Weights of a small transformer language model: 671M tokens.
MLP neurons of a small language model. Each row is named by its layer, matrix (up: input weights) and neuron, and shows model dimensions 16-111. Each number is 128 + 24 x the weight over its row's rms, rounded and kept within 0 to 255. Numbers have three digits each.
A block is one neuron, or neurons of one layer that tend to fire together. After each block is what it responds to, as a language model described it from the Wikipedia text at the highest values.

L4.up153:143127111109147095105101140127153148179163106076109146127141093133108153109144090129131140129107141161165117149112134131109158112105170148135109146105119155129133129114143134137114106141114145144144127126125131096151100116133146099121107089105150142090148133134104172128178084110098146157
Start of descriptive entries

L5.up18:130129138089139125137112134123125116118150050125105134145136113149141193118141100132108136171147131138156124132160157162136154119087106127139093133114114145140150133113120141143096114150131152170115094152124135128113116144108165159138119090106131098126094104125133168160149145130107148158
L5.up669:145121142118094120123132171114132106171129124063137145137069128146149121106140108110137155145151128112172098108169133141133154167073142119112121130104099102136132139108106137091129164130103144150099071159089137162111123118126172130157120124141135159112135123156097125138148111141085131167
L5.up741:094152150124072091124164136146158165160145093109123142071122131142143167148125123161135156168115126161185123116122134126142109114122134114120117123085087135132127150143141092116102195100059144135131110142092137132105127141095099175136120112137104120141121157130115106116163094113120139183
L5.up1166:112152129123143132156180130147146118164171061125106119106126099140149165153106130149159168133089139144160088126151102117121153140128116138141091108128108134126128143144123131130101120135148133143145096147105093108115157120138128127109122094158196141099124106144073173165153133147105163121
Structured-list block boundaries

L3.up18:087110158106100115112134148115100121173140071071115161097137138127122164133126123152127152093132112146154100109097170119144140144128169136131156152110104112139125129091169092125091135135127110147151109121116162125112113095127162128158102131109127133083161124128115164175112121105108128134
L3.up56:126139105108084070100121177131135144167140078108103117118128107138105160152110097159114137137123162145150160104148165139153131115111145121118133162126145125132161133105134088089097161136120115192109101143123145118148105133092163185131138101149134117135151154128120127113141087129123141147
L3.up158:075130160130116088107110178111143146144163112085102136141134084115120135136147078139108132114113148171158125125139140160192138117099149130130119156121124131160100130116134092147136132107132124180148124139129135118145163102122145103128099110172132155104090159094128119165115097139130160104
L3.up426:093138117088108131111148102121104109117179111144125168171118126114113142129173062147115119104153149142129133115130146158158125157097180126131110159109093101115132127117118108167113127175147137132147145125144154119116149097116151148119131134137142169130141117091090102149104112108093157103
L3.up479:121111176136131123109141185139124113195121114094069184072158129137149116131161130156126175158104143145170119134126173163107114151125162135159108139115081092090132161132130122139108128152097144154172117153094140108126126113130093100112088115126119154111140110130139155119117122123124107119
L3.up566:114124107113111100136101142110092119145121116094073139157101104118116089110159128135143190189121150140163139133136131135134154156101143124145080151137111098108139122112136131146124129146101156150101075147091122164135101136134115142123130087049084123167146111157103139125125122157106159173
L3.up610:056090174108129140104147087119080128156139098088095103117097078102097125101169145097125178109148135115131149140124097130152207146115183145113173160145070127121127147127143124128089108096089112160177101135126133131107126138128103183129103102096094137110150106127134135172116120120120104141
L3.up680:104155189082111108070119148121110135153190081115116181168135128111131125136114084178105185157145139167135125133146149147146172109096152171099130162141100142101127105129151121102103129152120136154143121139088135123144137096125146165083123073120131117077142140137101137139122110140107167143
L3.up719:114178130138116101077127163112100161175107102091111159139123178127108132144106079180120162094159148152101133105157141137148135153089150137123136175116115132125092148140137102124111142163154157117141120142107098137149126066139173134121108081148129124107153128143098157167123092124069144152
L3.up754:116121118148125103123150143138123084134158088092123176139136132144157136076160120105155170130120147142143112102138182156136156133167145127128136160146115093139107142116138098131091155120121139148137167124086139133147112119133180125154103143079102136126158112153099151140112149143107151153
L3.up862:135140127100114126076120145121127122158101103111110125129101117115122120102140084127109085105131144140169153102095085189112124126120180128114167136126111076102126116134159111093083154151126135141125120160095112122182130086123143158127127058116150144100152151121113138122154092124085153131
L3.up882:087148149117121088122104140105110104130115100103104177137144122114151120124153117155102135134166144166185104116125132150144143148108171123127143165152100132148152091088130126141098138126124102125150126114107146145185162094121114136160109134104115126106157125127093146125125099134073160114
L3.up991:129153121130104108099120183125152088155106093101142127161131117130126152127121114190109130120099145133153149121134119150162161108117180163157135131123116131138135119098143124064112142148074113153085105163102145077144113143129123125094084083137126110130132092152145114123119119141095145157
L3.up1060:129115120113110094102149224133144146183118090110077125112118115164158151127131107161120164166133157140117097088132120149135163125109141125136134120109115161151138123132124137121107120132164136111126078160113151128134100111152129153137124095109119100112155118150117134138128121118149123193
L3.up1369:102097127110119134110118116114122140184107062104108149115183115134129129168113113159110159102105121127173134078128135127145141137126142129132105152141079085108170159079120117091094117140133119141158118129135164129127155146077154157125082131047137121165150138128119131141098103131130148126
L3.up1478:105111132132121100163134164134141165156115070098124106102121121084139071127139138140134182142130139188100156120121149137164146175112181111141149143133111154130130128051133117155125169113100115117135140123114129127125104099130105106128142098149165131112127096135163145108142089127099093143
Line-start markup tokens

L3.up209:105093146107115140143161123121139111126133124103115135151105110115179135134114121151129141123122134109114120113127099146105135164131140172149136147159100140106072109114093143055142118136130124098102134139147175123172155146122129132102122121090108092120149089116150146137102145152146114090
L3.up462:108144158103148114108148136124123071124090146125178135167160150140098102112100119130105128147126119119111087096139137169142131138165182144084170141110150140137120149097097137111129102143107157172165130147101178083142144125101071080149147116136135137108162119122173160109093139084091136127
L3.up483:134122169113162160144157105111136120147153136093110125170128118118135124118121134162105130128127131119132118104135105166102145128150171125114126156158111148161111107121125126140142164168152159136160129109072127089123073143121115099164121117095093152141130099139124142105120117099163164173
L3.up510:111139196110156116120124141162139101156118116122151132103109122185147125118119134101172132118136131120100105149117174118102145139163137126144103132114148142192122157145106155075078124111144131112143146137112117139074096130127126130171141069081120146110142113133128135094124155116108105126
L3.up686:121141100104159127139125123127091104156124162106132119112127135155130157129099153130141124130125175107151096108169127167139128131138162147141154168102108144150121115112071159129128149145147119152138137128158116104182069139077076110133076093086144123144167126110153162103071122124161104103
L3.up747:114160080121101098090133119108144104125114146147167119121166097143104144090079128160108109160084087101160121083135130145112125160142100134120148109133126106161168144150058166138152149165109137119152144086122126114138119160127122087121117095106147145118084139121142149127110158119122136116
L3.up887:149131169125097129140110124089119131121088156142098134083127133101147083141106175170121114126113116143142073139150159121161111079176123139164153139144116127172129190137135101179137167129125104116190125100124104111109093146125083118124141103149093149109158113086121133147106143145114132120
L3.up1005:119126111127160137091126093087070102124118133115110130120154128108142110103151124125078115122093135116144105104157135134134117126137123145134129135128134141168119167132118192141121119181148095114136133140148131101135111127126112086164102093092158139141131100077097160145133139123138154134
L3.up1014:126124169136141135098143119128136088091137142100109142079129130091190128126095116156141146141124147128156123069137144176159179132121130131148143117130122135134166163147149170101140107108090092163104109125138159139105106121150164133099108122116113184142142130138132136112142138162102136143
L3.up1116:130135103107134141128159100108116114133134138097145092095114109133128156154109121096152145102138164102135127101152104127112128165168146141129165127171101138151139107117112130101126099112116138148091122159155152158111082131102113133126092155091167097099159123131164125194135165074136098192
L3.up1216:122123155114131166132166128130150078114096142123146151104130147110154111133136082147127156122161141125123083122154104102144120157158135116157143117144121072132162139104082152134125142109145107138152115104119163138128114131096106143106071140133130110150114129117114115117123167182115119151
L3.up1253:118128129117139158104132145120099106105081150117106122177157122145215146108109094128130112121139135111085164111105187162140103130129160114127120113130127151154125133118115135095105129139144085163156133121137127104121141127106105193150082126080138130143127160132105124143112145172163153094
L3.up1295:122116154144139124115178091130131057096111154104117156132167149128136144105096118158116128127119148139143088093116145149135109122150107106132144146142135100166097188129134181139130111134079118139091129133176154123127142131128127153093082125135162162127115154083139145153126150109118116115
L3.up1374:147149112075145141116137146114163083125109149134118125133148129101155127133098115132093101095124123141143115131171134166113100163173126141110104165090108111106109154111096114154098116112107101136145131112127157123138127128080083119099108109108109121153149167086151128078128131122147162126
L3.up1525:133134175098101178149109134092122092127134148118158123107106132102136156140109116104091110152100150111184062116141170145140129112167106106108132119113116143146105147117097124108136087087147130123130140098161124137153108137105136098160111135123142165123128119075145140118118176119111107127
L3.up1535:091121141119110158133167122123177111146149099111121131098147140129139141127137117148099170115125157159121102168104107137187112140182124149135173135142139169141104086147120158131115126115136072168146113137157137142159131137147107103149138112097151143088110087134117165141111166152141120174
Collocation completion tokens